MLP neurons of a small language model. Each row is named by its layer, matrix (up: input weights) and neuron, and shows model dimensions 112-239. Each number is 128 + 24 x the weight over its row's rms, rounded and kept within 0 to 255. Numbers have three digits each.
After each neuron's rows, "fires after" lists the tokens most often just before its 100 highest values on Wikipedia text that the model never trained on.

L3.up1875:144129123139134109145156110110132106109142120127097107133133121144099150136110119132147102134126117094100161112091128136143118152071147137148124098102106167166142127136132155114126105122135175090106118120121110132150105154149106177104124127097109110130103098109179150104119107102161130150093131132142124152103169150152141168181167075143167110102146173130133126148158125076158124108127
fires after: " St", " For", "St", "st", " End"

L6.up595:115115150152141112123148137146134136140131150121138099137099151141153110145115116144168113109099088152132138150158140148152151167078146133145058151078148132122109125135109125124133116128134184149128088155121118125132118109143101142146127086132138131132123128116143144101130100158117130084114124136124158104145100109119163137149144107168151069157138098113126123132137129155128140125106
fires after: " in", "In", " ", " In"

L6.up505:119148146120086123080133154141147132126136083128109115170105094154092118102112131137184109102122129165098152151147163173150138106147115122127153117117139153148093153146118152159142121160120141131112118124093094115120088118097104157124123123124153141096125125170146104115096138198099165123135140138077177146117172139116164109125139135131153126142109120175113134135101111144110123120108
fires after: " ", "–"

L3.up696:109149165148112136131135116111144086132105173144112093133132121158137092096129128154117103104107110150135140137101125152104150109095130152133089093141178118113083167102081138146134137150138158138120139142151128126138095135123103119121096132106092157133099169099170139131153114161146143123117168096150130187137158126103099145102149126131135147177130133124098138103156140109143140141138
fires after: " Al", " S", "\n", " All", " Sal"

L3.up1028:103106143141127147126098142118122100146081122106103134091177119112129150100106130139140112126095110126155156150093125110160149088154167183130144097096116149179139123087102147090183125152106119121125144119163139068170135131082106171082160139110110118120133117173132138116107134130109131083159113125201090153135100093097114166130145093157152129105134141135165146172141161164163118118137
fires after: "\n", "K", "H", "B", " K", "M"

L6.up237:140149123189068134107133129150107128121128108123134086174151156139156134182088123107160143104114136129149118130124131115128135132091107130099138111131116088103129111099103115092128141121127104130107101101143119111176098126157097146085138138101133128095144145154102140118122074127116115103145115117164164111137117111097154134111147095153089153108120152137115107120154081132081145120121
fires after: "'", "s", " For", " his", "ing"

L6.up1347:156147134154136130147084134153169143155104088116154094114135143136113161130108105112107138088111125082135165176114103124131143143153112117157118098142147164159117149160125142120128070108145117125117093158138142142158152116139086121060123121094093108128162125124148155133130115129107132108131163117165141139177155080116135154128153085134130146168176110158124107135127107095131094121142
fires after: "0", " +", " –", ":"

L6.up861:156110137154123118094096104131165083108144103103116122146065105086159144119155103128106129146116090163146109166136134135125125137105091120124118136151095122122079119160157146141094148150097137143152119165102144134127134068137137074145154128138081149120146113152070058076117119121131127119126100156173103161099129170119132087129155134124111144131150105126117186139091158151157185141108
fires after: "mo", "ki", "me", " Mo", "lo", ","

L3.up931:115131124102133166173128150089143118090103166157136077165111101147140121137106133112146170135115135090149111105168131130160105108123118125149114131132135150140110139105131100150137139133105160107098133179150138157120130127183154115126089135085155144084101099126075084123137059163117144096091089162088166143161109133108130147142134138121176132121150148091127125127071100132150170143133
fires after: " Al", "er", "ed", " Fred", "y", "il"

L3.up1097:140132094143155098104137123140172156133117124158125090156148172105137126118131185149121087152112088118109111129170127169108122161131096146083087108097147115123136131132114131132111135115118196122133109111116146118110097113129145054130144110145153127182133080138170101128145118112174143137119157132137119111088146111164158145156185151099169168101120137118116139155145135142130140122173
fires after: " ", "E", "SA"

L6.up82:096128119147123140136144151156124100099119124128110096127116129177113112134139142111133123122110150142135129133137128136156120135125130138135113139137146151120108157147077131119129075112134188083129096146168152193115110138138126078106166148135101167123154122168122096111137081106161135130142083162111134137149174145129127133134123143122116113084124155137124179140130124101120106139126
fires after: "-", "y", "er", " Mc", " G"

L6.up1371:093069137111118129096116121154119144096166136113188133123172094096147138153176121118106173095120119109133149151142130121155119096110158152171128161130116118096143141175169129140099135148129123123174147164084153123127127164111169101121149138102162143117107147142135144089151108131117088160184132147150092126169131148086131122151132092117120129139134123111099101128097133148177126134094
fires after: "9", "0", " P", " "

L3.up1528:152124134147120171151119154150168107136139163140153102155126150124119169077114096117125117120085128108127128183088138118093113135115103112140131091128136064116075119153137121132101117096113112102127112136093122154135128124113125102142116113128082145087122111121080132107101098140127147119160133145127151185119139168124154188161142087146174087185140127144122157144167126156134091135131
fires after: "==", " was", "Early", " "

L6.up386:149123124184102151151110120118120103133101163154173103124150126103163131185129155165173150059134125136186125168143118123130139122134155123152108132144106106125119140096103134177109102114142102092210139076066152122126130103093146121101166151084158102098130122160113142128107120121129099163091138066128124123121173107078129080128126127154125119150121093137128107145120147114128143130145
fires after: "0", "act"

L6.up724:098147115169096129127095125091109124084108153135174141129108100150113095132111139123097098150093151130174173125129128134140101160145137129121140144096128142113153130164119186142112130105121139135095084088126114149123165131148104116113119155099132137106097151116131124089125177117126135151095102123121172149135148138146146167161139155123135104154137127175125148114130140139139155157135
fires after: "\n", "==", "-", "===", " of"

L6.up1427:136142133172121153075157115123143143089123095185171137128152127140114181140114145094123152123080133130149106128147158152131120133100132126071131137138143100170119156139104152126105109111149128079168115141135111139105147134147143165118134148111108127105120146106103101136118144132131112102124110147095193126088131118085116114141141163107126131143144133115131130124140092130128123143088
fires after: "–", "-", " a"

L3.up629:115119085149145155213094121162133097108140173088136144118115089116162136146131118153125121117098087161120135100142095113118112175098100146157083175178131107134136102154116101135118097162118105151123116103121146129129139123124122127161105115141130118126101113108161121106131161114133107121173096137143085131106185114106127104105096124123115107094144153152114111139126131142120103144117
fires after: " the", " a", " The", "s", " All"

L3.up787:109099133126134157172104104133154114122100096134134143113131106145159082162105081154150171144108116129138145119139101152125141139126086106202123109122131161100148107105157132168117133162126102112111146150137129120111117109134135122108155158082140104146114081152107151137128156092135091154114129122098145152169112096124112120113156156105149125169145127091150135113126127138103115172125
fires after: " =", "\n", ")", " "

L3.up1387:087161152144106113150109143119124094122103150134083126096114172168117152114106154165125135117111100122142135158123106148141114129142137126137106123154126105145147052122103125107099106116154141123121108154123095099119109080153129121095161151102150133175141111154089131123129145168104138127123137104152105138111152132111109147161145141139117138149113112126114154101180141086110123164124
fires after: " ", "B", " Har", "F"

L6.up922:152140089144106130108109140152123103091088080129169131140147140140142128138090171189122085111144118082140135125163130132148149133121145071081127110140120140142105108170100152119149123134147124116120094156156167139139141131161131136088119093124124134120111125110101099136141098139172139151165102123101095110112122111111132094117149118155160185137129136127101167164142138102147144113141
fires after: " in", " In", "–", " the", "in"

L3.up732:120104073178131137138141099140118124146137105120120138156154142137151163158097138110100120081090084110132118095093137138117090094138129112099111139151134131106119150143093137108111157186106135123123095128126128117155156139114159103121125156093095086125164127171124114150160071139141126135107148094099113159142110111126122074113127103098170104081124093142141116131156128159113158129160
fires after: "s", " W", " gr", " A", "S", " All"

L3.up730:142128109143117142120094125124149120139161110149146143113088112135115117149131117118161098160123132127130114132119156126114189160142091126106111133089137112151140154151091166078163124152146135129076179161109115119137141117141160146123121160129163107100130169144151113140122150143140154186088103157088105142105104102144181126142133146099189151149162107134099137119099131144149150136133
fires after: " ", " Fa", " Vol", " Fra", " So"

L3.up1707:115120130159103129145097114127144125102090145121142111170163130159126159121127150146128143129111117099110150170121097122122116113124144110128133104138114150137144113168099112135101178123115101113128116172118109120154128085104131140116151125125141151114092133153097125132119126118167097093101093124096101141174126146092157145141134154136113157110120123113140172131141151143167135104152
fires after: " p", "M", " K", "P", " P"

L6.up1740:100106135171132142134126092128154138101154125134159130195134151130082111131123154125106117110123135131121126112138181124132148162115142150121119138104129108111134179154105155119121140160121106091106103113150110117119105147146157087098126159097133132167073181130166141092166095117142104116150115139137129123138111088119091140179156131116146132100134150130166135118132140090136105072188
fires after: "2", "1", "-", "|", ".", " Player"

L3.up1359:147123094148151133129107106136124123095142167098098097153209139106143116126127127153145153079143124139156126146107130103086131147079145128140127139153139110147141116158142093111157117112104120137138101098155143155110126128127115059104149143098102117123144149143143121171136124180132099101139177120151124170125146124141155081127137134133111072118125106164124148149191162154124115126107
fires after: "1", " (", " a", " an", " one"

L3.up1484:120142068129110124103129061133193131131115115113139097115109122129140144113137124164170122084082138133198150164104147122130129162159140140137152100112105110136129137120116138102122106094126129141149122165153168131125128095148141147117183144111158139154148145162088153129116160135154146117174159139087139129101133101114151113119123113129164104109146083156123104102136122171122145158112
fires after: " in", " that", " In", "6", " end"

L3.up1350:123148105144139113126119170109117123133133115121148128111114110149148139135096089125099102094097148114115095144096151172103118095120107131140162124122156154162114139161074117077135136131101106091127079121119155151119154092138101117152097095098148103118078116145111077145143152105183113137139159117138143176113139143105175110163158070125142125113118116149124121093143120096196117116107
fires after: "0", " same", " Del", "ak", "cre"

L6.up1319:133181138094093135163154142165140151115134162134130130160144101158134125121130087147128163131128132110146105104128122101139193092128155138118136109114138138167088202159101134116092128107125119134163139132148112109120163098157113127115135126106149109142110122139119170130117131129121152113146155138110131098106171071130179115135172115144120121137112127102114134137108101124135142125105
fires after: "0"

L3.up960:113122107147127127151089091157139130080172079124123130152151120127108148122166118123093149069126126101130128144136164145112159093145166164125125180127174157174105135150112127085122122163108125116151114158113102142118147125100133115085119142138147091144092131147143143108138120108135144155150127105130119130184152129094096138146126095140132137129146126169107181165154105126082131162123
fires after: " as", "1", "As"

L6.up1142:113127167169152141114125120087107113098140142125149125146151115143124109131156155118194120120139116114141144119157126120119151127122135114144075058143133090157131134148147156116129126146118122123128133110073158174090138113111119116146140122107121133106128115165076133129166067109130138089133101132117119132146191124105131097111176142133149132119125109126155129126198135123108130136136
fires after: "\n", " "